config.toml
hidden_act = "swiglu"
bias = "none"
parallel_block = false
init_std_qkv = 0.0221
init_std_o = 0.0221
optimizer = "adamw"
lr_head = 0.00361
batch_tokens = [16384, 32768, 49152]
max_steps = 9364
MLP neurons of a small language model. Each row is named by its layer, matrix (down: output weights) and neuron, and shows model dimensions 240-335. Each number is 200 + 30 x the weight over its row's rms, rounded and kept within 0 to 999. A neuron's up and down rows have the sign that makes its largest values positive.
Before each neuron's rows, "fires before" lists the tokens most often just after its 100 highest values on Wikipedia text that the model never trained on.

fires before: "\n", "-", "In"
L6.down143,223,225,179,185,207,156,256,183,236,195,229,203,168,138,223,229,170,155,201,232,203,198,199,145,200,162,213,184,175,192,173,147,253,205,186,219,209,168,153,200,203,113,166,184,170,191,251,170,230,194,208,189,263,192,240,203,221,223,201,224,236,248,150,176,202,218,206,208,204,172,230,156,254,163,183,166,188,141,219,199,170,194,209,211,203,203,210,209,191,172,225,160,208,123,207,160

fires before: "|"
L11.down218,212,215,244,216,194,190,201,181,166,199,185,182,202,203,181,176,214,200,204,134,200,148,177,220,191,208,176,207,188,218,163,229,213,204,208,201,205,189,201,195,203,200,223,239,73,214,209,169,203,181,216,165,237,198,194,231,150,198,170,213,206,216,192,224,187,172,220,173,222,196,194,171,208,175,182,220,173,217,253,214,199,205,232,230,173,195,186,225,188,218,206,169,205,235,181,228

fires before: "0", "9", "5", "1", "2", "8"
L9.down516,242,196,189,197,207,208,233,199,215,211,172,223,245,200,183,250,218,193,182,160,148,248,254,203,149,192,160,186,178,187,227,232,202,187,190,169,241,215,232,216,240,222,260,162,163,196,235,129,233,241,200,171,232,171,180,180,184,248,183,222,201,181,155,207,135,194,190,214,190,217,237,189,148,172,191,206,203,228,258,209,170,228,202,171,224,163,214,209,228,236,230,226,170,207,177,216

fires before: " |", "%", "0", "2", "9", "4"
L9.down279,187,200,156,185,140,163,267,224,226,162,204,183,264,189,244,187,189,162,231,204,208,167,230,237,210,177,168,208,166,221,241,248,194,189,196,211,232,156,226,180,219,186,251,180,168,217,222,197,257,173,221,201,167,179,185,172,220,213,177,136,213,237,214,196,193,203,193,206,190,239,138,192,217,145,174,191,248,225,211,193,175,190,168,223,229,173,212,173,208,180,225,229,193,176,170,191

fires before: "\n"
L9.down920,238,235,211,181,208,172,228,193,200,206,168,215,219,193,187,198,187,239,221,190,211,258,165,239,183,160,143,156,175,247,219,198,186,217,206,176,204,178,205,198,177,210,211,206,216,182,194,178,212,219,228,195,223,182,223,203,199,221,208,208,231,163,206,211,179,193,202,194,172,176,208,177,228,241,189,236,182,229,192,205,217,216,160,220,183,161,200,210,184,185,221,178,245,186,238,216

fires before: "0", " |", "2", "1", "3"
L10.down687,206,156,139,214,207,194,204,204,205,142,221,189,219,186,180,238,216,203,148,193,176,119,238,202,242,195,249,221,205,142,141,210,245,144,169,242,220,212,206,242,232,204,222,223,195,223,208,247,169,164,198,191,230,160,162,206,219,232,202,217,177,170,214,236,208,229,188,241,168,163,207,209,234,168,234,183,182,176,239,183,199,171,219,171,189,209,199,228,219,224,188,193,181,186,239,188

fires before: "\n"
L9.down139,248,209,202,194,209,164,200,200,218,248,218,196,240,206,241,209,210,187,271,185,243,215,241,207,224,167,152,168,198,274,243,218,208,244,204,194,224,193,212,219,205,183,227,196,195,177,221,225,204,209,239,187,263,203,215,189,153,218,251,210,177,186,158,203,179,173,250,194,176,142,201,212,163,214,237,216,192,257,255,233,185,197,222,224,220,206,156,183,223,209,227,125,205,155,199,214

fires before: "0", "6", "4", "3", "1", "8"
L4.down540,257,229,176,188,227,272,223,246,206,182,172,212,150,224,212,167,226,142,213,204,224,231,208,267,216,194,222,249,216,191,222,173,174,175,193,198,214,216,163,226,200,224,178,208,247,180,204,185,194,276,191,242,160,192,218,221,196,199,226,262,181,166,193,237,187,237,196,188,208,229,242,221,205,180,197,195,176,226,230,183,182,197,210,246,213,146,122,220,194,148,130,229,263,220,189,116

fires before: "\n", ","
L3.down498,212,149,241,180,207,190,194,240,178,179,260,118,245,192,174,204,175,204,183,152,198,196,206,222,233,199,179,191,210,215,184,237,178,173,213,212,207,160,265,126,203,205,201,161,200,219,189,223,180,179,182,190,189,266,228,220,193,163,173,192,159,200,206,225,177,210,239,266,120,170,194,199,151,209,189,199,235,137,220,236,159,218,206,214,205,205,179,199,183,170,201,200,196,163,210,196

fires before: " ", "\n", " |"
L4.down577,212,218,207,152,201,170,212,186,193,238,176,180,168,182,206,201,177,224,250,224,189,199,209,228,178,178,188,164,181,183,180,210,179,203,157,264,191,191,201,237,216,194,213,248,193,247,259,210,243,216,195,141,215,153,211,246,209,202,228,218,211,201,180,202,145,200,145,119,208,164,123,200,225,209,217,205,174,210,226,178,191,201,198,265,197,248,201,193,169,228,211,152,189,172,144,177

fires before: "7", "8", "9", " \"", "2", "6"
L11.down58,223,182,126,211,185,225,209,176,216,150,224,137,189,177,249,170,213,193,193,155,220,231,178,215,192,166,174,198,181,203,171,195,224,217,197,234,195,226,226,189,201,202,197,227,197,244,165,216,216,189,223,230,192,245,237,176,224,196,194,212,179,177,232,191,192,202,190,183,184,198,199,220,210,162,270,204,148,196,284,212,194,222,238,216,203,170,157,218,185,222,167,227,208,167,190,195

fires before: "\n", "N", "E", "W", "3"
L3.down887,212,183,236,208,181,151,193,243,170,216,205,144,216,231,154,219,173,163,238,157,177,209,201,232,201,199,160,174,201,213,227,206,164,190,195,181,234,180,259,177,227,246,151,193,140,220,210,196,183,170,188,177,217,249,195,206,233,230,196,220,186,154,190,181,173,224,191,209,193,124,140,181,182,200,189,220,191,178,233,199,214,219,207,210,155,203,185,195,170,217,252,154,207,219,210,176

fires before: "==", "The", "In"
L6.down974,195,172,200,202,213,249,244,176,231,198,189,254,165,166,218,228,190,156,224,208,194,214,187,212,191,169,188,183,157,228,211,230,215,216,222,189,185,165,182,219,201,220,202,199,193,172,243,203,259,182,211,212,233,214,167,216,231,192,211,178,200,206,150,206,210,158,171,206,225,186,198,200,242,156,200,171,213,194,225,226,202,203,153,211,211,235,219,193,221,199,166,188,198,222,190,148

fires before: "2", "3", "4", "5", "1"
L11.down435,185,190,224,216,186,161,201,182,209,193,242,186,170,226,201,146,172,160,184,200,196,204,216,231,190,211,182,216,227,265,238,246,183,164,223,159,235,215,207,172,223,172,189,207,176,189,144,207,187,207,178,194,191,202,164,188,192,205,192,168,243,244,205,217,183,224,162,242,185,226,161,172,225,224,218,218,196,214,197,141,165,194,188,193,162,180,174,221,201,168,205,157,240,207,173,209

fires before: "0", "1", "2", "4", "6", "3"
L4.down824,207,134,184,180,235,188,199,214,185,202,212,171,189,198,224,221,216,210,133,207,198,183,215,166,269,207,175,211,200,181,159,216,196,245,172,197,224,202,175,202,236,181,214,240,194,243,184,190,182,234,239,168,214,168,161,232,234,193,195,203,240,168,177,235,203,193,230,197,217,185,206,211,144,235,199,202,233,194,214,162,197,214,142,224,200,202,197,224,249,209,196,224,206,160,218,201

fires before: "0", "9", "8", "1"
L10.down968,159,223,253,182,162,235,147,180,136,205,250,216,178,155,188,148,159,162,189,198,222,205,172,214,153,168,201,237,208,193,178,200,189,181,210,228,214,190,206,171,193,231,208,184,216,194,199,204,208,215,226,157,188,208,195,185,196,167,210,240,202,204,232,183,135,237,199,179,197,149,268,220,199,149,248,191,191,209,246,191,159,173,199,214,185,119,187,210,229,185,212,233,181,199,190,191

fires before: "|", "\n"
L11.down111,207,209,208,194,234,220,228,180,185,231,167,199,195,205,221,219,191,223,232,215,196,232,201,220,204,144,180,196,187,196,192,220,205,200,170,190,211,180,177,187,185,183,164,184,145,192,221,173,228,198,213,198,231,189,219,209,209,190,187,237,208,191,208,204,198,200,179,166,188,203,206,185,199,182,212,183,188,213,225,215,188,193,199,206,196,191,182,236,178,190,214,201,209,208,205,210

fires before: "|", "==", "\n"
L11.down620,222,206,179,198,167,204,191,211,168,190,183,144,206,193,232,198,190,172,217,229,214,258,198,232,257,191,164,202,217,178,189,184,200,211,219,187,192,161,227,234,209,217,228,177,138,168,226,225,239,193,197,145,212,207,175,217,217,218,255,254,173,204,190,198,169,228,217,212,155,188,180,204,210,216,205,192,227,205,226,284,165,230,213,211,226,238,174,186,177,198,216,217,207,203,251,164

fires before: "8", "–", "\n", " –", ")", "9"
L11.down939,263,184,226,170,233,193,208,168,202,200,202,184,167,226,189,251,237,174,220,207,145,188,188,155,210,162,181,184,168,185,221,139,245,247,209,238,210,191,180,174,174,175,199,178,165,167,188,216,219,257,194,183,221,238,245,191,209,236,222,201,182,234,199,229,218,166,180,232,199,210,194,256,262,215,177,224,141,207,165,222,173,193,221,236,169,226,231,199,186,176,224,229,171,169,263,220

fires before: "0", "2", "5", "7", "4", "8"
L11.down899,223,206,183,166,189,178,198,188,186,223,218,167,241,162,221,183,238,159,195,155,199,163,241,252,156,228,236,194,192,198,229,253,205,230,142,202,157,150,207,188,213,198,180,160,238,157,213,195,227,230,186,198,201,220,223,171,230,183,210,175,260,194,187,205,199,169,263,187,226,190,167,247,149,176,176,238,212,202,151,162,228,201,210,212,227,197,249,161,203,171,237,200,188,192,207,253

fires before: "5", "6", "1", "4", "9"
L11.down392,187,170,196,205,237,161,197,173,112,189,169,196,188,180,244,233,184,193,230,171,166,239,192,250,185,183,244,195,159,168,205,221,236,222,160,192,160,129,218,225,168,217,189,197,201,134,231,186,206,205,209,207,181,202,154,130,171,179,173,182,186,187,184,202,266,184,210,246,206,189,214,173,172,179,235,180,238,233,222,238,269,159,195,244,258,175,246,211,157,193,188,147,173,231,156,226

fires before: "7", "8", "6", "4"
L11.down654,195,188,174,187,190,195,215,213,227,125,149,161,189,153,253,174,200,203,213,136,272,240,193,200,210,177,216,196,223,206,176,138,205,196,209,248,201,202,202,212,204,164,198,201,195,206,216,168,200,241,197,183,190,206,221,152,226,200,185,226,207,163,228,180,238,234,201,204,155,223,145,264,153,169,174,256,195,221,255,158,160,197,174,204,237,227,209,174,187,199,212,228,187,215,187,209

fires before: " ", "\n", " The", " TBA"
L4.down629,192,190,231,151,214,161,262,199,236,157,243,241,161,215,266,164,150,170,225,185,177,254,180,159,225,219,263,198,208,207,241,187,212,242,170,184,238,237,232,224,165,173,236,135,250,162,150,194,226,183,197,183,238,221,224,245,147,196,219,195,209,215,211,161,184,231,239,207,205,181,203,167,251,176,239,165,246,162,216,231,198,225,174,252,187,264,199,247,209,178,233,188,207,165,190,230

fires before: "\n", " "
L3.down239,221,199,242,203,210,204,192,184,138,153,246,193,249,242,197,204,176,201,165,163,222,189,208,230,233,192,205,173,208,204,199,209,184,199,191,197,209,173,252,138,235,220,232,140,187,208,221,195,197,183,193,250,184,227,207,209,204,169,190,216,160,214,184,243,180,205,225,273,136,158,201,180,153,232,195,230,233,187,219,235,167,190,213,206,190,233,196,213,223,172,161,179,216,178,220,216

fires before: "6", "7", "8", "9"
L11.down450,255,184,178,185,222,192,190,193,251,138,178,224,181,204,262,207,193,124,258,191,190,226,158,206,210,142,196,146,170,223,184,164,201,209,180,219,154,229,206,184,250,182,214,147,152,218,239,177,191,246,229,234,236,159,196,168,226,190,237,206,180,155,223,175,194,196,198,228,155,241,238,221,195,173,213,164,188,174,253,244,241,220,230,188,208,206,163,263,192,224,158,248,151,178,212,184

fires before: "0", "9", "3", "5", "2"
L11.down109,185,194,203,183,207,182,209,236,217,223,189,185,179,192,182,222,206,184,238,199,197,229,175,213,192,167,242,200,197,204,216,200,209,221,199,224,178,212,214,152,163,211,160,197,189,178,198,134,216,218,219,159,214,196,201,188,197,160,188,194,173,174,159,193,204,219,186,211,205,199,186,207,218,190,260,191,203,196,199,191,225,220,169,225,203,194,240,202,126,178,241,197,173,207,165,230

fires before: "0", "9", "2", ",", "8", "1"
L9.down159,172,200,215,237,189,215,256,217,221,140,175,166,230,226,220,235,200,243,202,144,186,138,181,198,237,207,211,178,201,200,252,220,164,186,242,227,231,185,160,155,235,246,252,254,198,186,162,148,162,194,215,215,216,226,176,198,228,213,166,190,236,183,166,195,132,166,220,207,214,225,169,170,234,190,165,246,179,171,207,204,140,203,251,174,217,198,171,224,240,170,229,214,258,198,171,217

fires before: "6", "7", "5", "8"
L11.down338,237,171,132,149,163,245,206,176,201,205,205,200,177,161,220,172,217,170,217,163,230,216,190,216,163,173,203,234,204,203,152,194,206,187,203,156,191,232,191,186,214,153,239,191,208,207,244,180,216,241,211,202,179,221,187,164,253,152,263,240,162,172,219,198,204,201,227,190,201,215,174,249,172,153,219,171,195,224,194,199,258,235,191,180,232,208,167,249,165,215,222,212,204,176,201,235